Weights of a small GPT-style language model, trained from scratch on English Wikipedia.
Training: a variant of Muon for these matrices, 373M tokens, 5689 steps.
MLP neurons of a small language model. Each row is named by its layer, matrix (up: input weights) and neuron, and shows model dimensions 170-340. Each number is 128 + 24 x the weight over its row's rms, rounded and kept within 0 to 255. Numbers have three digits each.
Before each neuron's rows is what it responds to, as a language model described it from the Wikipedia text at the highest values.

Description: Common words within names
L4.up510:134108160097071120134179110122134140170073144103142103135162127126138152127094109136136113121121158096142148107096123147123143111130077140133133176147143103189129184172120135130086113125109118136160135150101118133103092132140124136166087126168145144132111131115110100101122156129105151116103110141167152119123162177142142125098099148107142100078138137114111133164130102146104150141134116131109139143117067107133104116141127138142092136120132144119133193125132102117121112141171135113148126124111132146148124104148

Description: Standalone space token
L4.up1013:097141146075158121107132120118105108164121082148140130133143132107138143099137144145160117108123114104124105115156107110119137112120172075128121124128095152127108115130170160142100116154155155111119141161101088118138158146157105126137134146152150162126139169195094166114159132136162126140132153110145093131108131118112127141143153102140096109075097112091173126090122134090077104147172125126074123175113109109158178112150147167089120145179111124121176153108171072150104158130124127143097172129163091137159127144129

Description: Space before an expected number
L6.up901:087121130143130162180156115143133126113104132099108116154120137122107162138149118147107097121094116156153150110066132094125099159142141123141120130102134148135136116109098069181118169139137088128096098125145111153149100127117097084112176081114182128145110128125111131149120109096119099193126108125116053127132141130136096119173115132133127141124097150159144100122148129150174130126107118139140118136110152182146170071107122155186107146083171078099124125131174127141089140144162128151122133084108126145127123108139

Description: Specimen and noun endings
L4.up274:142167088122078113134139117144145145145107109095129153118129177137083151132142126127130123100126162169093094125136134114143111116124122151098139135116104120105107124149100106124135129156171113166112146075151055132103124119125117091122142130165141144094167143101167112172094142097153125139128145129121090093158135125148138132103084138118095116106125158131114118106091155145140192141162147125092135119108149139157181118128161112173097113097165120126144130144120109115096104108138145148149126121109124101133171169141

Description: Apostrophes, debut and born
L6.up585:125118155077111108140097105115113163158110164124081105093159131095139131143105174160152136130146136120099113133118135118205144119135187121141100157130110167122114153160138131122116124082163070113124094167158101162127096129110133145148151096123124114121076179113116144128126132158130105102142121097126132131126116120119114164118145114140143089142100173153170129160119143119109106106130110170136115148140150116099108131118117121109126120120143161127117157110092136131163135133146107130119131146143175115129159155112

Description: Mid-word and compound pieces
L7.up699:147114100105118150159164113099159125116132132123126117129123105079140095160140136133119162138149097117152092143110072127162092097097104127151167143140110137105113099150099184126157146132125137111125099121129150168142095156117119092153109152191169153179125122116148123113111114117137115104103161118131119146122119130109112107135127119132182118141132106111092117146132117097113097130099104135148126107138164094114137152126119144160135139164086079105108168131114100144164131093103154098111166160141137116174127156144

Description: Past-tense verbs and -ed
L4.up621:113130093109129107088117087128146095147129094120150132122153119107161095134174139124174098150142172122114176111140147123135092141145131126114100111130136096158140108177143096121088090091129132115113116119104143164100130123131096130118138157146146124110141072132097112161096102161108093162141135127127081136121096133176110116112186140091128143120104118115104147115080131137105159098138141172154113102155142128098176123123118112154080114134121102130119136127127103167160152111165125151102112107126094175158174121141

Description: Mid-word fragments, stray spaces
L4.up277:165045119146155148131169125080129116142111084117139150107151117093142139155126122113147111150116133099177117131099125111157126123163163143163109129134107187144163123098107064116122149161124098154159120136137103150118135143092124127105091123175112149104108158147134083130165146115121123134079122085194099152140122103118092138112134093114162143143117107156148095116170111094092092134132141137136163143111154155162131144092117143143142141102126115132114111087140146127139098110106140108115129136125108083122100107161

Description: Mid-word subword fragments
L4.up571:134121144145175131122117173134137122145154159133140136094158121114194114142120126135138176097123149104126081116109119136107124135113142173146120107091168115151157142099130116120106116124114150145108144115091118130170133118163169108115071118151109125149137110147137111096146103149104178142102110124130096141130144104193137168152122147149119111118128143116104104122123148150155098106112127094110151090087149135125130141090142148115157130118149136117146126100136067132122131097087093136127133145137104141136121084132

Description: Main verb completion
L6.up760:120119121103160140127145130139150087166138122095065120191116112153128088149126195129145117102156145096164107141113107104137155142091118132088107118126143125150151111106123124142117120096124144109127126119138134091164177132142154128144134194138148116110114110110136133116143131102128123173115157126134136119199180092119133155129148123144129122108129124122188113133078156164145120146107182134114102129134134135138115112120124111116141185095106091120130182125122126111119206137158104131121166125083145112147206110124

Description: Mid-word "ough" fragments
L4.up345:127169164124107133131088124088154120123125100118094149126168102163135112129111107100155095160129161142101136062104111130147141112155091187096117155124137106123133110095116175173127109105147095102182142137112135134123157111108167095066092119106174157159125101102146104148091113135165122106125148105170172106066118143150158136089122121165153099109128102123144114134135143156121113125114132122151140115147115122100118138098126117112093076147127126100087130113073129070152133120157119098102097104126132099120166081134

Description: Word-internal continuation tokens
L7.up526:140119138149141159120109168090157109116144081108130113099104108114130121128115121166174145101156144154150129123131112100088099133123098117105120121154156115101120168137148166170110079149135141133121130160158113144140109126142119129116139134115141084092130121142089145133137112118118091149170139104142111112088146129142083078110141132178095132133122131100099108094137114133141139141147075175093118125129104100117158129184122117096162105131124131132080152112135148155167139124102115190081155123144144127139150149142

Description: Standalone space before numbers
L6.up355:115165127099175127136125109118146128117120146125106093147115123129113142176104147130127163100112128102134104110108152169104123141125137100196141127129118138134151122193113141110129164099126159113106098132142155151105125135128128147107153114070103154090114100126109124096117143120176128113133089130111125119138117120144113125148135126109110149136167123128141112121150116126181109178118133137094125129121039128136177133116085131154114160108113108140105144107125103138110178141154121126129110106141098136103105145115

Description: Mid-word subword fragments
L7.up624:104142157096125157154110139118173089151145126123135129055151158124152083136131154142172118100094157131076101094172111158133131146129147126134110144177139155127115139150130170105169161166140130141101117110159094166163107113120086129052111127143156126170134111145134121158097090097131133140138174124123125108094145097146108140116117133124119121135153125134088106113115083159149133115122138134137098134092123138111143110122153140099128109112130134138112147149133143111158105109081120120130142102121117128132125159151

Description: Line-initial word continuation
L6.up724:136139117097100149155121134167105144125109119119122169139101105112129109114130156108125144081096130064147097159139159145169106154154136186134105123119123102129086128114133152118107125122114142166120156143115100129095152109126137139131153126133124117169123160115132072136123120121158152131168132173140114124155109165108192094112123127125145081082144161105146148160163133156087115128108126116125123130142096151113129161109184098133136097133160151126130170100157113122119099146114115096132094116163116153166114093156

Description: Word-start fragment pieces
L6.up657:101185154124145107084133140102134105112167116122164134136086151146156187085108152141111137138174160117135123146081102117131135139102143133123136135128141175118089137162087082124158112092143125075144121148110148145102180123159125135109143169133142111074140111120157134086129172120127131109110144126174137108161163127149105130125129165094118173164142154114154148095130091130168130132111141127120116148180116136112120117159148109133129121121153117103161097092101115099138157166149146116103115133149110121100137140079

Description: Passive past participles
L7.up331:098108089125148139164148123174112151154138078147110128173117114159146116160159131109136123157180088128169136126151126101171116108132128154156138142146120185122113161155106122134135113107143131097149163121138092132145194097103123110132142113106176099134172111101126161114136130116142144191132100112124134161130145115111144124157122138086143119121121127109111103154117129083139133100127121131170107134123148126122126119130076188093138163117126132115146143119108078117140159156121136138178178170123131153084169152085

Description: Mid-phrase linking pieces
L7.up871:126145145072113178125148141130153106136131149088129150140144181146157141087135121135108124094162075133098133117118122117118123143134131124136148147114140112108142144116103144127107180121202139160139097134152104188136099109083132162140160155123199131128106122092104129153151143158110086137134146158124145119125112109134142166086093095101154138146142156115120100099138184126118069134135107137156066170108097136152140112084160144174130116100117181119126089145100112124089135115177097151128064118100109133152122121117

Description: Word-initial capital fragments
L4.up782:109123136146115100123144163089118125140151124113140160113100143160129117160091141147102165165140122128119162138138134119145070130138130078126118170124103184166110110176120116094129154134135150151087130141104146131140080094136112096108119143140129127140137116105131149098137157112107115159111157115183161138122117118089151119127156121080133169120127115142110121125125088154114126145143166158092137111139145124150122097142148146130156193095106071120142121112142103172112120116128137097144150145148108129123137130148

Description: Coordinators linking alternatives
L7.up138:139184098126164160117112144155110075156157119094084154102132111142091152136133142128127155117101108139101175156095128124093120120107142109146144129122123130156126102109135103113127137120110140152132109153114123116133139093172092138126147155142144109115136108106155122105110120188114151127156122129122116097154087117170123167115166157110077096113135118136122158100135100133206123080123141105148137130141138136104125118138163152140096114119146156113120128148134155148111166143123086129109119102144112136160122093133

Description: Verb or linker before its object
L7.up292:067117101116129114128125162085158093096114151081105117138102136105117114101144168135176132126105133137102153136102107133110137129102115136099087124130132120098102118134111139127120117132134155117148123143162136107153123112148122145157169143152098109155120099127102104093111141057114135145129140150173122171144102142124150137085099142103141098106134136151114112118123100136118160104122101097135113138113147150133141098154140111127131118126128097142116156114136145128143129134169117092092102178120143090160126140150

Description: Final token of names
L6.up28:147135193142147091143142168126143128157141124124137163129111135149139144089134080138140127103164129143146085079112132137128140116166121126191087136131099135124116126133163176129119139138150129131103133114111121119085153144109097128087145101143113147118118147151095121099152170141133137147116114158106158146101112139160159124178152122118142100135114116093136146156123133184105132144118186134166139149117092113102102134140118083129100102102124164133162127134146098135116137128136084085153116149110123138152124117132

Description: Mid-word fragments
L4.up325:134132179156134107100156164140142090144161131121143134105129105179130165125078139109159118163123132150113100120083118107151101112102102164131126160174082110145162134160088104104128148174114117133141162120122126093150128118121106115129118147121138114141144121086186103121112147084109137104099152138156116132122094089132128121129107144172083126118129135151108131121101121159132075127136127100139111114148132117131106110092120120187168121141115112144117116144116130152118125161134121130155124111133176117134146167146

Description: Relational and state words
L4.up723:097090113087143110107136095092139134096141143134139116204147124139091144100101111158119134101138093124132094123148161109141096118109127132157148154110142160149135121117117076161149130113127102103124166114132116104124144043138153109120106151162123123116113081091141105117086150106159155113151053142108111151130103093139116122126141143084128109118161163196086149165114184109125174100141128144130125092129170140112104131113126118151108121084131149158160150115130154149102116116121102152122166128128126100120148078153